python train.py --num_hidden_layers=13 --hidden_size=192 --norm="rmsnorm" --norm_eps=1e-05 --rope_theta=1480.0 --bias="none" --tie_word_embeddings=true --parallel_block=false --init="normal" --beta1=0.93 --decay_fraction=0.38 --z_loss=1e-05
MLP neurons of a small language model. Each row is named by its layer, matrix (gate and up: input weights) and neuron, and shows model dimensions 64-191. Each number is 50 + 15 x the weight over its row's rms, rounded and kept within 0 to 99. A neuron's up and down rows have the sign that makes its largest values positive.
Before each neuron's rows, "fires after" lists the tokens most often just before its 100 highest values on Wikipedia text that the model never trained on.

fires after: " |", " (loan)", " Town", " •", "|"
L9.gate97:61 40 44 73 44 49 26 51 72 46 41 73 56 55 33 52 65 51 64 45 46 51 58 26 18 59 39 47 45 46 46 65 46 21 60 21 20 46 61 69 59 65 34 60 34 43 35 76 71 24 36 57 70 17 44 66 75 77 67 40 54 39 28 65 65 46 76 55 16 40 65 17 54 37 48 34 76 22 57 55 48 67 54 55 79 26 52 68 42 48 70 75 37 44 42 33 66 43 49 33 38 49 68 52 54 48 70 51 32 35 26 53 43 49 71 52 47 36 35 80 39 34 44 50 43 57 54 37
L9.up97:52 28 83 63 35 51 45 42 26 47 57 70 64 61 26 55 15 43 85 31 34 48 25 38 51 68 56 61 52 27 88 81 41 66 73 43 32 53 55 55 67 44 36 64 76 60 40 29 72 67 32 64 60 38 62 50 57 73 29 40 46 50 51 53 45 77 67 39 44 63 53 27 50 62 52 41 70 44 50 47 64 73 52 95 75 66 44 27 56 27 59 12 50 66 70 21 49 54 38 55 33 64 56 78 43 51 66 73 54 49 23 54 39 65 45 35 39 52 62 46 68 48 29 43 58 47 36 43

fires after: " Str", " W", " d", " L", " D", " St"
L4.gate74:38 54 80 63 55 25 49 23 63 44 47 68 57 37 26 47 37 52 52 39 47 56 47 53 57 61 23 05 82 14 33 65 46 43 50 42 85 51 44 42 45 65 30 43 42 45 46 52 27 29 59 52 33 55 48 38 72 51 23 35 70 50 41 49 81 59 35 72 57 37 55 67 51 64 81 37 68 46 44 58 33 38 77 47 55 45 69 45 16 50 41 66 52 70 46 64 84 49 56 54 31 32 60 56 39 39 87 48 45 42 48 61 79 47 45 49 50 71 52 35 58 43 75 63 55 44 53 39
L4.up74:43 41 56 63 58 47 49 07 54 62 49 56 59 49 56 53 35 40 66 33 48 48 68 62 58 71 15 51 52 47 26 71 45 35 53 48 58 31 47 52 63 44 43 52 59 60 61 57 33 50 54 46 67 61 42 43 41 70 44 34 37 52 41 38 32 55 40 66 49 60 65 34 63 33 84 00 72 60 43 36 59 30 47 54 25 43 42 52 56 64 44 35 63 40 76 47 60 94 48 61 28 31 68 24 18 40 89 37 46 46 46 60 83 41 54 29 56 55 60 29 49 49 50 52 34 32 43 73

fires after: "\n", ")", " his", " the", " a"
L6.gate34:63 64 40 57 20 86 34 58 54 63 41 04 34 63 54 57 33 47 44 55 53 66 33 34 65 58 09 51 35 35 35 60 29 44 48 37 21 34 41 66 39 63 63 41 35 48 37 68 57 34 33 49 29 33 50 16 59 46 39 54 59 44 44 72 68 41 51 58 46 23 22 34 60 60 30 43 46 53 62 49 24 39 52 61 64 56 52 62 43 37 48 37 84 42 48 29 70 65 66 41 47 21 58 47 39 47 35 27 23 51 47 17 49 48 41 41 61 11 51 50 58 25 40 56 57 40 34 44
L6.up34:36 57 48 47 63 65 60 39 38 70 64 51 38 51 33 60 56 44 63 20 60 76 55 41 45 47 48 68 56 52 72 72 53 42 36 19 50 72 57 38 66 46 49 47 66 66 52 37 27 27 47 70 42 52 55 45 68 42 38 59 51 70 55 49 60 17 58 50 59 44 33 45 70 35 76 69 33 43 63 21 47 54 49 68 68 42 61 26 38 49 75 45 54 41 35 57 30 60 31 57 61 47 52 44 55 41 41 44 65 74 55 38 49 57 30 74 40 67 46 49 80 56 30 43 48 42 43 45

fires after: "\n", " is"
L10.gate55:34 63 41 45 32 36 22 65 34 63 51 52 13 18 46 50 30 56 47 44 63 66 64 47 32 47 44 56 22 44 49 82 51 34 52 50 38 54 70 59 75 38 37 38 66 63 31 54 43 47 66 54 31 59 53 50 36 39 52 54 47 73 71 37 48 49 33 73 30 53 52 34 64 88 77 55 66 51 53 70 43 29 51 63 62 45 48 63 39 46 58 61 39 39 39 41 50 50 47 43 53 55 24 62 58 25 70 54 81 40 24 58 21 57 73 29 41 74 60 64 63 38 57 28 57 48 32 26
L10.up55:60 63 57 41 42 52 33 72 86 41 52 62 20 26 36 57 36 57 55 45 46 51 57 55 68 52 36 27 75 49 50 55 59 57 68 40 30 58 56 28 67 74 24 39 53 59 36 56 69 54 44 40 48 99 47 27 50 50 73 68 42 65 36 48 56 50 35 53 37 64 41 56 40 32 76 47 35 52 25 44 56 42 76 33 32 53 58 44 66 45 55 52 49 32 52 56 42 00 78 48 74 69 37 33 72 39 59 47 69 45 21 57 55 45 36 61 69 34 62 48 60 22 58 36 43 50 63 33

fires after: "In", " In", " in", " (J", " Released:"
L4.gate462:26 47 41 92 45 28 55 53 30 50 72 24 36 59 45 41 64 30 43 44 55 30 78 51 38 68 70 29 41 35 72 50 69 65 61 61 48 62 60 83 24 29 37 71 39 13 29 25 49 57 42 35 60 63 23 49 53 47 60 49 48 41 61 63 31 62 41 52 56 62 56 27 68 42 46 31 31 33 59 25 69 48 52 43 30 54 72 64 67 46 52 54 44 37 57 36 46 90 41 64 60 33 34 51 61 48 48 21 36 28 56 66 38 49 59 54 43 62 50 55 36 11 23 56 56 20 46 51
L4.up462:55 59 30 49 59 29 61 75 48 40 43 00 65 46 59 62 38 36 65 59 45 62 54 70 66 57 46 17 43 62 42 48 13 53 56 55 22 82 75 78 47 41 18 77 45 69 68 58 72 58 61 18 70 62 62 57 79 51 52 53 42 33 53 40 44 33 66 44 56 47 53 73 52 46 42 66 46 21 46 28 44 69 16 61 48 37 55 61 45 67 37 79 51 41 51 59 53 52 40 26 33 34 51 28 63 55 56 58 48 30 41 54 47 14 48 54 17 36 54 51 22 41 35 63 58 47 50 55

fires after: "\n", "/", "s:"
L9.gate131:38 58 22 61 26 47 70 40 52 41 35 32 47 50 37 36 63 43 46 65 37 66 35 47 11 59 42 65 47 56 39 54 65 56 83 50 40 46 61 19 70 46 47 40 73 60 41 29 43 53 46 31 37 21 17 40 50 47 57 76 78 47 53 74 62 32 20 54 12 42 78 26 20 43 35 45 36 61 36 32 31 19 48 62 49 55 60 54 70 54 45 37 35 52 33 61 34 48 52 50 45 30 27 43 33 58 56 45 55 72 44 66 46 38 45 53 31 43 36 22 59 67 75 59 49 44 41 62
L9.up131:58 43 36 47 33 29 62 23 65 35 72 36 31 40 54 69 44 41 39 52 73 46 25 48 51 64 34 48 50 54 40 56 63 41 52 58 75 40 55 28 57 53 60 58 47 71 73 32 56 34 44 45 27 27 20 63 58 57 34 55 48 48 50 54 38 46 39 23 56 68 79 70 40 67 45 63 45 36 55 57 30 54 63 60 26 44 61 43 71 63 45 55 36 42 56 17 79 23 47 50 54 17 65 66 63 30 68 87 63 66 69 61 51 43 51 50 25 46 28 53 48 56 30 57 57 54 30 69

fires after: "\n", " N", "N", " \"N"
L3.gate261:22 54 36 37 46 52 60 34 84 36 66 29 35 62 39 49 31 29 52 59 40 32 52 47 53 45 28 27 44 38 60 48 20 67 68 54 63 48 61 50 64 72 36 28 34 54 51 54 71 41 54 50 53 52 67 65 53 46 47 57 69 39 57 52 60 63 44 41 19 66 23 46 67 89 33 31 59 20 34 55 45 24 49 24 38 62 63 30 45 64 51 49 62 52 64 48 36 54 58 52 45 50 43 44 22 48 59 56 41 73 45 49 56 40 30 69 64 66 54 59 50 65 32 60 26 35 67 70
L3.up261:61 45 50 63 48 34 34 59 49 65 52 31 53 50 41 61 29 21 39 67 51 39 34 31 47 62 46 79 57 34 26 76 75 44 25 87 31 28 60 53 23 58 57 23 59 34 48 48 57 53 43 34 54 63 45 70 32 57 19 90 32 41 45 38 37 59 68 41 49 24 67 41 80 61 63 64 59 43 37 80 20 45 22 36 37 75 36 61 55 77 39 55 46 53 61 42 43 56 38 47 49 24 67 73 37 46 34 47 34 53 49 62 48 63 54 30 24 47 40 57 60 68 45 49 63 27 50 48

fires after: "\n", "|", "Professional"
L9.gate308:62 68 15 49 50 34 57 43 43 57 39 41 67 75 46 30 32 60 29 50 37 39 45 48 53 48 46 79 39 27 45 45 43 54 63 83 42 48 63 30 53 28 54 26 70 83 50 56 55 46 51 54 40 25 37 70 62 49 56 54 36 37 58 60 70 51 55 60 73 50 63 34 46 40 38 85 29 31 35 26 44 69 43 04 46 60 48 73 60 77 32 34 30 69 74 42 63 39 74 49 48 47 56 54 60 49 53 61 36 44 50 77 49 38 41 44 55 39 54 89 39 69 69 70 47 55 43 65
L9.up308:53 49 29 48 61 30 41 25 46 26 52 47 34 40 42 52 38 42 61 53 46 23 28 61 55 34 29 67 39 38 33 57 51 33 40 69 28 32 50 33 41 41 37 40 31 49 17 41 71 62 35 77 44 55 58 67 58 46 34 53 49 63 80 87 53 35 45 42 73 44 81 58 46 59 37 89 53 44 23 37 33 44 38 38 43 52 73 54 48 80 53 41 53 38 64 42 72 42 80 34 58 61 59 62 64 35 59 64 61 68 53 57 31 45 34 46 57 41 52 87 48 27 48 53 35 55 60 54

fires after: " to", " in", " of", " on", " and", " as"
L4.gate24:36 55 52 59 48 40 36 67 65 53 64 61 50 50 60 64 51 20 65 44 82 42 41 37 42 48 64 71 44 38 46 65 36 19 32 54 70 61 68 55 46 41 53 44 75 50 53 79 00 63 45 47 69 51 37 37 46 43 53 70 66 56 61 25 07 79 58 49 48 56 42 09 52 63 41 58 36 61 65 68 49 95 61 26 39 54 34 61 58 57 48 45 59 34 64 47 36 43 52 88 43 34 46 53 50 47 59 35 38 50 95 31 32 34 59 49 64 39 76 68 63 61 35 55 42 50 55 49
L4.up24:60 62 22 60 43 58 72 42 40 39 39 41 33 25 23 49 57 65 38 33 43 47 63 46 89 62 67 56 28 84 55 39 66 27 36 53 44 58 50 36 48 57 46 71 45 22 59 49 37 44 26 46 41 29 44 58 50 36 40 43 49 43 41 41 52 55 43 41 45 58 52 49 51 37 66 46 68 47 45 32 39 77 49 41 57 51 34 75 42 69 17 78 34 40 69 31 45 55 38 69 43 42 33 40 37 55 28 22 41 60 47 57 49 31 59 68 40 70 49 48 48 47 53 63 73 41 62 36

fires after: " |", "|", " p.m.", ":00", "-"
L10.gate364:64 80 76 42 39 37 53 71 57 89 51 60 56 51 37 35 51 38 51 55 61 25 63 28 50 84 37 30 43 29 58 70 22 72 42 31 50 44 46 45 72 72 18 62 50 66 57 62 51 75 73 38 39 65 38 48 71 64 57 61 33 54 53 50 30 58 65 35 53 68 62 42 64 47 75 63 60 49 36 49 46 48 54 64 75 29 52 35 71 45 64 70 53 59 51 46 70 52 55 54 53 47 60 53 64 64 92 67 55 49 26 43 63 39 66 32 31 55 82 31 45 27 24 35 44 54 61 52
L10.up364:56 43 27 54 39 30 67 43 66 50 33 23 60 72 45 78 41 27 40 45 59 76 40 60 41 64 28 55 83 50 67 48 50 53 55 36 58 31 61 49 57 45 58 60 49 32 46 45 72 58 48 69 99 55 41 59 53 70 34 59 31 49 72 20 37 45 54 80 74 60 64 39 50 49 69 32 32 27 72 64 47 58 28 73 62 72 44 39 48 75 62 57 23 75 70 37 59 49 36 42 38 47 50 56 48 42 46 31 47 45 54 43 56 75 50 49 41 52 42 67 67 36 72 60 43 62 68 54

fires after: " the", " election,", "–7"
L10.gate8:33 47 37 50 55 48 56 35 40 16 47 51 44 63 49 43 45 21 48 31 56 53 51 40 84 69 64 31 49 52 50 54 53 61 35 39 42 27 59 46 50 56 51 42 42 40 54 54 45 53 46 39 56 41 35 62 57 28 57 68 69 49 48 83 54 66 43 49 59 59 44 37 61 45 36 36 65 33 92 45 70 17 55 61 51 79 60 47 40 50 28 42 49 41 22 31 59 50 51 43 57 55 53 54 36 49 14 48 51 24 51 29 81 51 41 50 40 80 44 81 33 68 68 52 66 58 70 56
L10.up8:67 56 57 27 46 62 22 52 57 68 72 57 56 70 44 59 40 57 47 49 67 50 53 47 46 41 43 60 48 23 53 54 36 63 50 56 62 21 72 58 63 53 58 54 42 43 39 39 51 33 40 42 39 27 50 35 43 56 61 42 58 71 72 36 51 60 56 32 58 67 53 61 38 73 92 40 63 37 51 53 82 44 53 42 46 56 68 24 41 51 55 41 43 50 53 56 05 67 69 56 40 62 55 47 53 37 56 64 35 40 81 36 52 52 33 52 63 60 79 63 67 71 52 26 71 61 37 43

fires after: "\n", " is", " |", "-", " was"
L9.gate7:81 45 44 26 59 64 57 48 48 35 58 36 38 36 66 42 49 40 59 58 62 59 37 46 54 52 62 61 43 52 41 48 55 55 63 46 52 48 80 50 65 38 46 48 31 56 14 51 40 55 41 33 66 60 46 72 61 26 67 41 51 31 50 56 57 49 34 29 52 36 65 32 79 60 30 72 54 56 26 36 61 35 58 41 49 54 58 37 74 71 62 56 63 69 60 20 16 46 34 34 63 46 34 29 61 16 63 51 25 33 30 48 53 68 49 66 50 59 75 64 37 33 48 14 76 74 50 20
L9.up7:64 67 45 36 54 38 26 52 87 65 31 44 34 61 60 59 69 51 36 70 69 39 14 64 43 47 48 50 50 65 69 69 63 61 71 53 20 32 51 15 72 48 55 42 56 47 85 56 53 46 43 77 69 63 50 39 69 51 34 39 51 32 68 71 58 32 47 75 47 65 58 50 31 31 49 67 48 56 54 42 40 38 50 76 35 24 58 40 35 72 55 66 53 36 73 51 34 47 65 65 71 31 39 35 52 62 49 59 46 56 53 27 59 50 60 72 66 56 52 54 63 75 86 42 57 69 51 72

fires after: "\n", " arm"
L6.gate144:80 32 33 55 57 54 40 88 52 78 67 66 66 65 33 51 75 46 51 52 32 53 72 57 55 62 29 53 53 82 28 67 56 42 87 40 53 60 67 30 49 44 36 55 49 50 47 28 68 30 30 22 61 56 14 36 27 46 32 30 53 43 49 53 49 67 51 60 41 55 47 52 73 59 83 43 64 26 47 51 63 38 50 32 24 61 58 27 67 35 36 59 46 53 18 50 60 37 42 43 49 64 11 37 50 50 35 75 46 54 58 54 42 52 24 55 46 30 65 38 51 45 87 56 44 51 49 55
L6.up144:75 48 24 73 27 57 66 58 80 62 55 46 67 70 47 62 63 59 18 39 76 39 52 45 71 59 31 67 47 53 60 44 35 71 72 53 39 66 81 80 50 55 84 62 52 16 48 49 35 54 48 60 36 53 33 52 54 46 48 59 66 66 60 50 68 61 43 43 44 56 39 57 68 51 51 54 44 43 70 43 55 52 39 58 61 76 55 41 64 33 48 41 46 71 33 57 44 48 43 75 46 22 32 65 47 48 77 66 43 45 24 68 43 60 56 48 37 73 58 38 44 53 52 46 37 54 37 37

fires after: " the", " as", " a", " and"
L10.gate420:41 40 63 65 45 46 46 51 38 74 56 43 49 37 72 41 65 29 81 37 82 45 72 49 71 40 73 41 29 57 52 35 31 79 52 35 51 73 62 72 55 56 35 42 51 43 59 78 55 52 48 43 46 49 29 15 43 30 35 81 48 44 67 38 44 75 34 75 56 60 27 65 70 55 38 84 42 26 37 10 60 56 55 61 63 66 71 42 41 62 71 45 54 21 74 36 46 59 68 45 30 46 47 44 11 64 56 57 25 41 41 41 54 59 25 32 36 50 47 44 37 60 25 43 47 59 35 37
L10.up420:38 71 45 63 80 33 35 64 46 56 39 32 28 37 31 29 40 53 37 52 58 65 72 47 57 68 45 55 51 19 58 53 64 51 62 24 40 20 59 66 37 31 26 38 24 55 63 41 33 42 53 61 63 53 32 57 62 57 71 60 55 55 58 43 43 45 34 94 38 19 50 74 31 28 70 57 66 60 51 49 34 47 41 48 54 56 36 42 79 35 67 53 71 36 71 66 49 55 51 65 47 48 59 34 45 47 43 73 36 37 65 60 54 73 66 48 54 65 57 62 59 53 69 51 65 35 50 24

fires after: " the", " The", " a", "The"
L6.gate122:50 42 50 61 38 57 36 33 56 70 60 41 38 54 62 54 77 27 69 44 62 66 32 09 62 39 57 58 34 44 30 24 53 59 57 55 29 35 35 62 57 53 44 59 45 52 55 60 59 63 19 36 55 59 37 59 37 56 52 44 40 44 48 74 41 27 43 65 36 19 56 41 32 70 37 64 23 59 43 50 46 54 86 42 36 77 36 55 38 39 28 47 47 68 50 70 41 34 68 67 46 55 65 68 67 66 62 53 46 64 47 50 50 75 42 75 47 29 69 11 59 46 36 63 48 40 59 35
L6.up122:50 48 31 32 60 70 51 68 57 35 28 44 48 51 36 63 45 52 68 28 76 81 56 78 51 73 62 25 45 56 55 42 52 81 35 48 68 60 54 20 61 35 54 48 68 51 76 42 51 45 33 67 50 52 41 50 51 29 15 56 60 42 75 47 35 61 45 68 28 64 48 48 71 49 51 44 57 43 33 24 50 61 69 42 32 56 31 46 64 50 38 51 61 56 62 36 46 48 59 78 61 34 59 45 45 55 38 51 34 57 51 25 66 45 57 61 49 55 38 48 51 73 72 45 55 25 63 65

fires after: " Str", " G", " D", " M"
L3.gate402:39 50 86 55 61 33 79 13 41 64 55 54 75 31 73 86 40 50 82 65 52 68 91 48 49 55 49 19 58 48 44 42 37 66 34 40 53 54 56 76 69 42 34 54 74 66 52 71 79 46 52 57 78 91 51 30 58 64 32 32 49 57 74 42 67 53 51 66 79 70 33 36 48 58 41 27 78 61 47 36 54 47 13 38 27 63 49 29 61 35 46 43 56 45 54 72 59 38 67 55 48 30 56 63 41 34 45 32 51 39 66 35 62 40 53 38 64 36 39 53 59 52 54 49 42 37 46 56
L3.up402:63 46 56 50 28 47 41 38 50 63 46 63 36 46 42 40 43 38 64 36 24 48 50 37 31 73 49 28 85 50 48 54 44 43 40 75 59 49 60 62 53 34 53 47 36 71 40 27 60 39 47 48 34 39 40 46 44 65 39 67 46 65 67 23 49 29 48 45 42 39 52 43 58 35 31 46 58 44 79 56 24 38 44 50 45 44 60 69 51 62 31 52 60 70 42 55 32 58 53 47 42 60 61 63 29 40 60 86 39 59 88 32 51 61 45 51 39 52 26 44 66 23 80 43 63 63 37 53

fires after: " |", "|", " ", "-"
L10.gate172:24 19 77 86 61 40 55 33 62 51 58 56 72 51 79 27 37 57 38 64 36 75 47 38 30 73 52 56 41 59 56 48 37 71 63 39 46 61 52 58 26 45 56 71 40 34 62 54 46 56 49 40 71 78 37 51 49 57 53 72 28 19 58 46 68 59 62 44 46 47 37 07 33 69 34 47 48 47 63 30 46 58 54 73 51 45 53 36 54 54 25 71 44 44 02 63 44 30 42 37 83 64 73 37 41 55 59 45 48 56 66 30 60 72 16 46 67 40 79 53 47 40 60 43 74 55 64 29
L10.up172:52 45 73 65 65 46 49 46 39 72 55 35 55 42 50 80 37 54 59 60 70 57 55 52 63 53 78 40 52 43 57 44 68 37 50 64 39 32 55 59 69 51 62 70 50 53 67 43 41 34 48 61 45 53 54 74 40 68 76 50 42 53 47 62 34 65 64 12 39 47 29 39 22 34 63 35 46 72 40 49 49 78 85 39 53 55 38 44 46 74 34 50 40 64 49 36 92 67 54 67 21 64 35 45 46 42 40 39 37 37 47 58 52 53 59 33 53 43 60 29 53 40 34 47 47 40 10 23

fires after: "|", "-", " a", " total", " for", " of"
L9.gate300:85 72 79 53 59 49 50 40 68 50 21 44 34 41 34 22 39 46 60 55 47 76 48 45 40 34 45 55 29 44 31 42 54 49 45 44 46 23 27 60 64 52 41 51 68 56 58 50 71 39 58 57 58 38 65 58 57 65 84 91 23 34 76 40 36 67 37 37 43 55 42 43 39 51 34 84 26 46 57 48 47 65 80 27 27 37 64 39 62 36 55 46 39 42 50 69 28 35 28 41 60 34 58 65 37 53 42 82 59 68 56 19 61 51 76 44 49 57 58 37 43 34 69 45 38 41 18 30
L9.up300:57 83 36 12 92 46 78 60 32 60 56 62 73 23 11 55 48 74 60 41 66 45 48 55 30 36 44 59 71 81 67 28 65 41 29 57 63 47 52 54 66 61 40 64 66 59 43 56 44 56 51 48 66 54 43 54 61 48 56 29 72 12 57 69 44 47 65 49 69 51 56 61 35 59 40 14 48 42 50 62 20 33 40 50 65 55 50 34 68 70 46 65 47 36 55 25 53 42 50 38 35 66 46 43 37 50 31 43 41 57 49 87 27 42 50 67 42 74 38 51 61 25 47 41 45 52 61 58

fires after: "\n", "\""
L4.gate418:72 41 68 29 37 75 76 31 41 70 45 55 32 16 45 46 38 54 60 62 35 70 59 47 42 52 69 43 53 46 54 39 27 48 35 22 34 50 52 57 50 65 63 68 50 53 47 51 60 55 48 48 61 51 42 50 28 74 46 47 52 47 21 41 57 75 54 31 48 38 45 44 67 65 63 53 46 53 73 65 35 71 55 82 38 56 40 70 40 58 49 59 49 30 56 46 52 62 00 51 53 28 35 51 48 64 54 56 32 36 35 37 44 65 35 35 47 60 43 46 71 35 61 77 46 36 44 57
L4.up418:48 42 23 77 44 48 65 36 53 41 48 26 31 46 54 41 33 62 39 50 49 42 50 47 68 33 23 71 42 20 45 78 83 55 35 32 33 35 48 67 74 41 54 62 60 49 42 40 84 37 27 36 59 43 69 54 60 35 44 33 57 39 49 55 49 28 59 65 37 43 13 37 08 39 64 62 26 53 30 53 57 50 44 32 30 50 46 58 65 67 54 34 63 74 17 73 37 50 67 60 44 57 50 38 83 58 64 22 78 46 42 60 54 56 47 41 34 60 35 53 47 60 45 61 49 48 44 29

fires after: "\n", " Portrait", " Cross", " Place"
L9.gate498:85 35 23 47 62 65 68 32 64 51 33 46 69 61 34 41 40 22 56 62 59 66 47 71 40 64 70 64 21 79 37 75 39 32 57 50 52 41 29 77 65 55 75 60 37 53 71 42 23 77 59 46 29 68 42 68 40 22 28 60 44 38 40 51 66 35 47 45 31 74 61 63 66 49 64 70 54 40 63 31 23 46 37 59 68 49 37 58 33 54 69 32 59 43 15 69 33 49 59 29 39 41 28 58 41 72 65 49 33 40 49 70 70 46 33 50 53 70 48 44 31 36 58 40 55 74 41 48
L9.up498:61 55 25 39 66 74 54 35 49 32 50 66 59 53 38 32 59 65 53 57 48 65 63 37 28 70 38 48 38 38 55 62 70 47 79 74 33 67 36 52 34 77 38 48 59 32 57 48 69 66 37 48 37 92 39 39 65 44 66 47 55 70 45 65 50 54 23 55 26 32 59 71 60 88 67 42 70 46 64 45 53 59 33 66 37 38 66 64 52 38 72 44 53 65 27 61 07 31 40 27 46 21 36 72 44 71 64 39 39 57 40 47 58 56 37 40 33 33 62 43 36 50 65 55 18 39 37 44

fires after: " the", " in", " c."
L6.gate436:32 46 42 46 57 60 74 49 44 29 01 44 29 51 41 52 50 45 77 60 63 46 52 62 10 65 38 37 26 41 55 60 43 49 48 53 58 46 67 31 54 52 60 88 74 75 39 37 38 55 68 36 44 55 29 56 39 31 35 74 56 23 65 24 17 64 42 56 60 49 48 20 63 63 69 27 34 36 78 68 62 70 71 37 34 62 40 62 57 47 40 45 62 30 20 43 50 39 31 55 47 13 55 47 28 66 47 40 29 44 29 50 53 59 57 48 42 45 49 44 41 61 48 62 49 32 66 37
L6.up436:45 74 80 14 61 60 65 38 34 89 60 56 66 32 43 36 62 29 46 54 66 53 58 60 41 54 53 24 37 29 63 43 34 56 79 48 73 30 43 32 46 75 54 54 71 74 56 37 36 62 51 55 36 43 67 50 50 23 67 74 39 59 52 38 45 34 44 38 36 31 50 56 38 40 64 59 30 44 55 24 78 54 55 61 40 69 22 51 35 67 41 53 64 49 21 54 21 50 50 60 42 45 41 47 43 78 64 54 60 20 65 35 67 54 58 61 27 39 42 49 51 48 51 67 60 41 57 55

fires after: "\n"
L2.gate141:39 34 44 50 24 62 46 53 47 40 37 15 72 81 50 30 24 40 38 45 13 46 49 50 37 66 42 53 65 39 69 85 60 70 36 71 57 66 46 57 51 74 70 33 37 50 68 27 61 48 63 45 54 44 47 78 76 51 65 64 37 38 60 24 68 39 55 35 27 40 26 33 36 46 61 35 74 50 47 58 52 45 59 56 42 34 75 51 32 67 62 43 74 57 76 58 75 81 35 42 39 47 33 77 41 56 62 57 64 41 64 34 26 65 48 51 67 54 52 52 54 59 69 38 49 44 46 45
L2.up141:50 68 38 18 50 48 67 38 47 54 52 71 48 46 50 42 80 49 64 65 28 46 45 62 53 35 55 32 25 53 59 56 56 70 84 30 69 69 38 57 68 85 41 36 40 73 59 45 68 42 46 35 26 39 60 48 38 51 44 64 59 61 52 73 36 59 33 71 66 64 47 47 28 73 85 49 80 55 33 33 37 62 84 46 72 28 37 35 48 67 39 71 37 67 57 24 59 17 22 47 46 42 44 67 44 45 38 53 47 41 52 39 38 00 22 51 46 57 27 61 59 74 53 67 30 70 41 66

fires after: " the", " The", ","
L9.gate65:53 45 52 36 17 55 50 62 47 47 64 41 27 38 49 24 29 61 57 48 27 35 45 79 27 36 52 35 49 46 52 30 36 72 52 66 31 29 58 45 58 51 37 62 48 48 59 46 49 45 43 43 69 53 43 42 64 60 41 38 56 38 40 55 47 35 52 47 67 49 29 44 08 36 37 36 43 32 62 43 62 28 50 62 35 94 32 45 63 54 43 40 64 22 47 67 38 64 79 64 67 80 62 77 54 57 50 40 59 71 52 76 50 51 29 67 91 33 30 38 59 28 54 35 72 45 79 62
L9.up65:26 74 60 38 78 58 61 55 44 89 69 54 42 01 76 38 37 59 66 51 18 55 63 41 14 85 88 42 21 45 65 31 71 58 48 48 46 41 64 33 56 67 44 61 45 76 62 78 62 39 51 47 32 49 67 58 57 59 27 45 58 51 55 41 29 53 45 52 39 34 56 49 64 71 33 45 71 60 52 40 55 50 73 58 34 76 29 33 53 36 70 43 57 50 65 54 26 40 45 40 49 78 48 47 47 39 61 53 55 36 17 57 43 40 50 59 41 31 32 58 39 70 58 40 44 56 53 20

fires after: "\n"
L2.gate267:58 75 35 48 28 58 39 54 48 62 58 28 66 71 51 22 37 67 57 52 57 62 39 51 09 55 38 76 47 50 68 62 46 36 35 52 62 42 50 48 41 34 53 34 75 49 55 44 80 27 46 41 44 36 58 62 36 33 53 35 56 00 47 43 40 49 75 72 67 57 63 22 22 62 47 47 45 40 50 53 28 51 61 49 31 54 18 46 29 42 62 36 52 33 65 60 66 55 26 23 40 35 20 53 44 64 35 28 61 74 53 41 33 38 62 64 37 71 57 55 56 49 50 25 61 50 58 53
L2.up267:63 54 66 47 38 50 34 56 91 50 38 21 49 36 55 52 19 73 47 77 27 62 31 65 23 33 55 48 61 55 59 30 44 37 43 42 29 63 50 29 41 67 19 49 61 76 68 58 63 43 37 63 66 55 81 72 50 53 36 41 54 27 72 58 35 61 27 49 64 46 46 45 28 56 59 62 43 35 52 50 53 51 39 48 34 41 25 57 56 63 57 40 37 38 66 61 57 43 40 44 38 40 47 44 59 81 14 62 36 53 28 44 58 45 58 53 75 72 41 53 44 64 57 37 32 50 46 40

fires after: "\n"
L2.gate290:60 28 23 47 64 18 58 36 33 27 26 44 41 28 45 42 23 75 71 46 18 67 60 28 68 33 60 46 27 31 48 46 85 54 71 43 70 58 61 64 48 17 57 63 80 54 44 56 64 33 45 59 53 39 56 70 43 27 43 58 74 28 54 52 29 71 52 74 39 49 44 15 56 46 42 35 55 43 21 40 35 43 53 56 17 50 47 60 66 61 69 45 47 66 44 23 40 33 39 56 45 46 42 59 64 52 24 48 57 50 57 34 34 25 51 24 63 48 64 52 56 64 54 29 38 45 41 69
L2.up290:68 57 32 54 30 53 63 39 46 53 48 46 30 34 74 62 42 37 54 43 58 44 62 26 64 46 39 54 34 34 34 34 80 73 59 40 67 81 60 65 26 24 81 72 53 51 50 52 73 40 24 34 47 47 58 53 56 36 34 67 66 50 66 39 39 33 71 45 47 67 52 33 37 16 51 02 27 74 50 62 56 53 57 39 38 57 53 45 49 60 50 58 34 56 39 27 44 52 49 36 15 49 18 39 50 33 65 37 54 59 51 52 52 74 46 38 44 64 59 55 34 41 52 66 34 43 44 69